From a checkpoint of a small transformer trained on Wikipedia: learned positions.
MLP neurons of a small language model. Each row is named by its layer, matrix (down: output weights) and neuron, and shows model dimensions 144-239. Each number is 500 + 50 x the weight over its row's rms, rounded and kept within 0 to 999. Numbers have three digits each.
After each neuron's rows is what it responds to, as a language model described it from the Wikipedia text at the highest values.

L4.down388:424548521498661487554520600498564436518562520462516491457469604451476531515485490534485589447545478558477516516590491451522568607499463580582505524437462392512517453482455531562458505475455491490494467468535535449462575532625475476566499525472516485544560512495491457463494508473462547405
Closing punctuation after names. Commas, closing parentheses and closing quotes right after a name, title or parenthetical ends, often in lists and tables, e.g. Juanra, (born 8 June 1976), "Vana Vana".

L2.down688:382536452588480502423534426403546470520518528479574537581501397635454540495446559537441503517568428466527519514520487521558476473509544460421541482457473366503479539466452467542487464593448479464426542507540499482478530543369525579534541456399529456425573484486470464475544506565438442510
Intra-word hyphens and dashes. Hyphens and en dashes joining parts of compounds and ranges, e.g. state-of-the-art, Under-21, 1948–49, ring-road, often merged with the next letter (-brown, -decked).

L2.down808:482549496505444452467465487486502436565485535576461608541544614565594539539472504485537465492484439485538458511363494533461586467516510521572439479546455481478554547523555534504494542613552441415461474451480602495403611472498533566507470523515553492508512458412416551537457453422472509487
First digit of numbers. Leading digit of a multi-digit number, often after a hyphen in model or code names (TurboGrafx-16, Tu-16) or starting years (1970s), occasionally a name's first piece.

L2.down727:513454475539484501521444488489403444544426534475427453471526415475509476479463480549521488520541444424533564480413530584485531535564606455416503550482492492433516511504518533534522505534531467499492486557441515516473491531503500550464483435473607443532543473499552513596469518520511468499
Mid-word and mid-compound joiners. Tokens that join pieces inside one unit: en dashes in scores and records (2–0, 7–7), hyphens in compounds (Under-21, anti-regime), mid-word letters of foreign names (Viet-c-ong, Pi-ñ-as), and heading-closing == marks.

L5.down307:495601561521512499519415478477469514487552464496610491479493475612594499502427546523556519475482518443391480420550535559427514508531410530502545447589444400522516481609456503555478450480533465515497496503582451490486527456508497479495452497441558548477541468448517571533593501491456489568
Word-internal pieces, table separators. Fires on the middle piece of rare or long words (Bits-chnau, Epip-han-ius, pro-let-arian) and on separators after numbers in tables (1990 |, 9–4, 27p,).

L4.down523:576500445516485415526432465531461465592526514507566441501549553391458487440525534464512515507520426515496445538521534501460537480509565479583457477500506530471594493530575547585445531464467573545462472478510557525459424477444524463529553560548545466455412557415497464411522487460545620614
Score and range dashes. En dashes joining numbers or names, as in scores (1–0, 3–3) or routes (Howrah–Delhi), plus scattered prepositions and modifiers like over, around, mid.

L2.down931:409522489561538392482493495607482509437533444538474404533494485431464439502548407583485536507482507480378547550461595452564446513530461578503495639520509565522417462523573499447518528469539545487455437545467466559520496428413515529492444406501513551506585495511491509563458457503529520533
Periods and sentence ends. Fires on periods, both sentence-final ones in factual articles (e.g. "on Highway 2." or "in Jowkar District.") and decimal or URL dots such as "2.9%" and "www.".

L2.down560:556511466446388512441473457555501594477549569427490429519561522517578476541553437510494520475505432463470531523581527501444645453506534596449553528495468563494554531496507521469561500436575573490487447499427511563411564544500493466530614420550448480513487504502512508564350467437502585607
Field-label separators. Colons, dashes, semicolons and pipes right after a short label or bullet at a line's start in infoboxes, credits, scores and tables, e.g. Producer:, Party:, Rochdale:.

L5.down250:529550562517560530533445425551500581441446508521517414494569459553506422522535537568570543508445481594519485455479463543515638425496475478439469557495575545534471561431426482453516478549542445479538443532458563430510567408592555491439554444470478444562511498464486492497419499504456472519
Joiners inside names. Connectors that join two parts of a proper name or compound: dashes, slashes, ampersands, v., de, al, and to. Examples include Iran–Contra, Los Angeles/Orange, Convention & Visitors, Murphy v.

L2.down600:434430471361498565547559510438471475504509399478506354514379568485506451448482596469454540504522521527540492476556541549502489489516556465527519502449458482370602417511601554450520459558482508448501511543533468481528505466512488473527493459463497511551494455537457643599518539417457497461
Abbreviation periods in tables. Periods closing abbreviations like No., U.S., Jr., St. and initials, strongest for No. in table headers and rankings; also table pipes.

L5.down323:472508485465446525555456471460441549432407483470487552473520424444538414516585533484539572428470566433414492443556459541506445529456479413506516501415431427475515500505477461401485496478613536549443554539565574535506379499490478659521511506521432508437484513499436504616508530571435509551
Table cell endings. Tokens that close a Wikipedia table cell or name, such as an empty-cell space, a closing ) or ", right before | or a number.

L4.down647:497458546613483430537411383569472444543480532577421564426522542505460480503474551508516534538435594530475578452494508522435537463549391512511417571570547504557484464596543499443405466495470500541506512452377503516474525446535478443486474498501477490462475545510477493470534577629542481581
Main verbs after "to". Fires on a main verb or its final word piece, mostly right after infinitival "to" or a subject/relative pronoun, e.g. prosec-ute, reloc-ate, attach.

L4.down197:487463480526517457480575373641485467530510471510596591540502473522504565506390545503551558586535527463390504489488514524532580437373418490484465432494516531425495493452531449522500435553465466543421502458419477471585567502512475502503483508423461534566465400500472534563391461480469417534
Partitive "of"; number digits. Mostly "of" after quantity words such as one of, all of, many of, most of; also digits after a decimal point or comma, as in 2.37 and 200,000.

L5.down40:513436517616538518481602429462532439488509523527542473466508504377420525511560547587537502454477478539483542541396513521485445550494546455398535513532412529492513459443467499503538487405453527519437453514495441529512468422483478445534452567436496436444529577447494461466592454465550409418
Mid-word and mid-compound joints. Hyphens and en dashes inside scores or model codes (9–1, 4-A-1), opening quotes, and first word pieces like he|nchmen, In|former.

L2.down419:587523476523555428488583441510522446457561481507497498474589502551521462491518507497522426523490462562466601528389557483468559422593524445514385530505582417513434512498502526464495474523569543497412523480533392545608489461442439470419390513625559609538474540445505477482572542540494461513
"as" word and subword. The token "as", both as a standalone word (played as a midfielder, as well as, as a result) and inside words (asphalt, Asian, Haas).

L5.down997:494533434533475489506512545452645505528435478464512433560469466532539498478519467445370589498425412532460523532582533514527467440525639459466520493451506510505516469562425522499520405372553544548610544540571484433473472442481527540509526595464436480474517498468477477501499596501468529444
Word pieces after m-fragments. Second pieces of words split right after a fragment ending in "m", as in Sem-ashko, rem-edy, Dum-ont; also some table pipes and brackets.

L5.down73:529438502624485473468490464550515527475593529444475558470537458577639494492359455508450521510527536527527486524508512501437496484611420530535486485491496541529504490517458532358509523523507471604523425525542505560523433510479435509586545487490458465505546472389593603457519482468456507435
Predictable continuation tokens. Word-internal pieces of known names (Appal-ach-ian, Nicar-ag-ua), "as"/"As" in cast lists or clauses, and the first digit of years after dates or in tables.

L4.down164:505420474429427470499423540513516457523494437609528471574525516510577510533516536530498545548541416468450459496456583495496468580504399482483535526516538462391530495473431499559558519527543667473488538447458443492477459568491525448484483445456481547501468494573492518420441496459503513512
Mid-word pieces and label punctuation. Fires on word-internal fragments of long words (Ed-it, exc-it-onic, El-ap-idae, confl-u-ence) and on chart numbers or punctuation right after labels such as No., Vol., and number.

L5.down237:528531564474560441483401518468480529426596434518499600564514493412558500543483460587498465431566435536502401473474488462547462537508655553465564504417551530567475415548441512505533503458559499534551440513534571537515521507467489590456496483464507471524480465492528516550505496462574506569
Word piece after g/sh. Second word piece of a word whose first piece is a lone g, G, sh or similar, as in ground, grip, shark, shanty; also nouns after the and middle zeros in 2001.

L2.down651:552491565505611451503601536482476521398570532521525459559518492492422541466600560505461530590396427541514488510528484553550568521430496497510522563452576538497493557454499533491558552464478578528495512409431498469516458524472472497594543447466638486498548558482458496367556449473437535510
Closing quotes and apostrophes. Closing quotation marks, closing parentheses and apostrophes, mostly in table cells before a pipe: "Sekai", (42.1), 57', l'artiste, D'Alton.

L4.down129:532499488397489455479492540538544531437562471542576535461500489473471530475495475495477433544563546540437453513466414585464570578574548438567486417519438506420523467610498533561536467519540426475504479417403480445485416444474530561554495456417551540526562482544456645543518519503492450479
Predictable term completions. Middle or final pieces of words, or second words of set phrases, in names and table entries, e.g. Prop-ag-anda, Zauberfl-ö-te, Councill-or, Country Albums.

L2.down269:511567595489522507509529513544502440483496560516502467542511491647495483401451490585420515565545475532540570480534507449517420517496441583501496477527480476506511515502652495587505472522521395467449525560512616510469495588560496596482463478448526518475344441430542547517490567467385448456
Start of number tokens. The space or first digit that begins a number, often after with a, on, over, or ===, as in 9–1 win, 600 papers, 23 May.

L4.down217:537523471558431327453519544520436483502539451513447488484421497532577475549565484465424587465590519471512485594569373525465539463504505500487437505534491446471536481499592448540491492468524483552476551440463526550498521525505530521499594436500561564550531418448469472496554406575559432502
Inside-compound connectors. Hyphens, dashes, and word pieces in the middle of fixed compounds, names, or numbers, e.g. long-awaited, Middle-earth, COVID-19, the 0 in 10,000.

L2.down356:541514534472430452515519510451526548425523511510501511472566539582529582407445450442528558435493429437454547528492497505490378456591444508450486604557482501446496533478503492437497520521547497503478484534441489482508559485499491543550536376428432455530532476487494450515593461552501598520
Word-initial fragment pieces. First sub-word piece of a word split into several tokens, most often a capital R as in Roman, Ria, Rapture, also sn(ake), Rec(ognition).

L4.down46:461464575574473441524506533514544485489521605569624461454526421515503436464428534495439409441484463433516558433419462560423561510538499423471492519487560473515484462593471550472391507451507489507634546535524496546496534492522487482459486555418552423582521449574535489527476503443520601473
Lead-sentence continuation points. Commas and linking words that continue a Wikipedia opening sentence, e.g. the comma after a county name in place descriptions, the comma in birth dates, or is/of/from.

L2.down765:399562537499477445448570475592570522549442536518433517509549465473438472544516513586520454607470491396527494622546480565560453480491439551533515599548404475479453495489407561463490548502586431545530519548493528472489526566460468451408517535519529601505486499486540551474441509534439441424
Mid-word subword fragments. Short middle fragments inside longer words split into several tokens, following an opening piece like exc or dest, as in exc-it-ement, dest-it-ute, celeb-rit-ies.

L4.down346:441426445550535444496492454612535557539492471424500482489524396577449594502498539554492478501558529450571432520540565541517554537469432478440458527469585552542510561543429563549547497469548492441479516414430472481488538406544560473511435575496567543481508485546502488448580542448500526532
Wiki table cell separators. Pipe and space tokens that separate cells in Markdown-style Wikipedia tables, mostly numeric sports stats, scores, election results and chart listings.

L2.down190:457490490522506583591533454495455505570464492437563506557592556511511537463485495514402541453434450525473498504484558457527480384527420511600555530480439407542485537461535556442555512535499536608549495621550447492584599501636502471515438473503435482521428480437413469475487502502538567530
Article topic nouns. Generic nouns right after "the" that refer back to the article's main subject, such as the club, the film, the hotel, the species, the song.

L4.down274:518604463487502442467485434611546554534537484473476497456523475430581536511465430523548469460544561463514477497519511437549489547576440516504437476490513439558461456445459474550476409453463488461523451549566516462479474615539472567431553538648463492532495546503509598489540544524419527529
Early word-piece fragments. Short second or first pieces of split words, often rare words or names, such as th-y, St-y-x, v-a-udeville, h-al-flings, D-zerzhinskiy.

L2.down52:460445519588472512547528479453475470455509596481533516442510466511481389610401549510564530548608501459518464414487414468426529439489469514521518577603478459431413564497568525417606525514529530484471528396458524543508567455551500499516461466428526499536580461504453601506542554529459548550
Present-tense verb endings. Final pieces of third-person singular present verbs, often split words in plot summaries and descriptions, such as kidn-aps, incorpor-ates, shows, with some plural -s nouns and "be" after modals.

L5.down1015:528629535598515364476528473512437564455455516452576407601577474575472586444525574448425548525531587588564580512486513518490555510462429446474573506480419528524373458479571522524502513569564496472489499551525434487539515436518489453464568629417545530458563466430456500460445453460458524598
Leading digit of numbers. First digit of a multi-digit number after a preposition or space, e.g. 1 in 13 years, 4 in 40–80; sometimes Saint/Cape in place names.

L4.down185:483481485500592509483512470587446435475526543489467493498561472497528478418405492546404537527438514471566513494465599642470451402528440431570464440487491472549449472454579460505440564510518503519503666552487544511468476522520530518536559531474571523539522484535457466518503415549431539537
Totals and quantity figures. Leading digits or cell separators where a total or count begins, mostly in Total rows of election and sports-stats tables (1 in 164,772, 6 in 677), also populations, areas and money amounts in prose.

L5.down778:450498600557425488463444499489446373534467436407413382419422537509522641504509459506495471409442430501552508511471421570434400498474518530510496552588351549453468484456459487556458453527604584477532486452509501387622509473532541446493564520506505567506557480568562500492511446537524535542
Structured-data filler tokens. Small connective or continuation tokens in infoboxes, stat tables and place stubs, such as decimal points in percentages, "in" after Village, and mid-word pieces.

L5.down119:492562540545490465534526517543559433524485566498520511530578563458543474448530430516538450540562546420420492500520540403474709488543591456428436548483431552573521479587460602439480538512522506491598523556497423407528491525532470411448501471578530530495559498505549558518402517557502426553
Before a person's name. Separators and connectives right before a person's name, such as table pipes before player or candidate names, colons after "President", "by" after "composed".

L5.down344:546554458485473605554495541482534506486521467414510501552496508405586505513468365559526491496534546468534500515538508518612451567469420510443521486517435523515500508399509543493567547416481552516440491494531487506496424441440461551563486530463474566458638545470466458484576514580540510381
Verb start after subject. The first token or word piece of a main or infinitive verb right after its subject or "to", e.g. did, enl(ists), see; also blank table cells before numbers.

L5.down46:566454580571483508577500489535555493615572533520467485470473438501403485424456514487473483518487543534508487410564536540530495513583549434495587410567472497444503518532456411537480509417592391551549420421520596486414457491501572542530543520465582382515524420508563575516339502442460597527
Inner digits of numbers. Digits that continue or begin a multi-digit number, mostly the second digit of years after "1" (18xx, 17xx), plus some word-piece starts like Saskat, Cart.

L5.down751:505478489574514481452432502488543539479460475636451497476504515506502504568425411571555563508413434600423462487522426436486522587506505512437534470518539409494562457536559488504507420492506383497395501578404487500432549491449488526477512576469485425596530468539495470554476517506462448506
Word-initial fragments. First piece of a word, name or number split into several tokens, often in tables or after a pipe, e.g. R(otten), 1(00,622), H(ill).

L4.down430:631562642522513464563495444409519434438486500548523453571482537533535500619453554434461452555435414571602522545457514525539481483429542492446500530426434449491443539482555535461551538497579479511513495591533552510432569449497520547528494487471457479423555503505509474485451476392498531570
Leading digit of numbers. Fires on the first digit token of a number, mostly "1", after a space, hyphen or $, such as 1985, TurboGrafx-16, $146.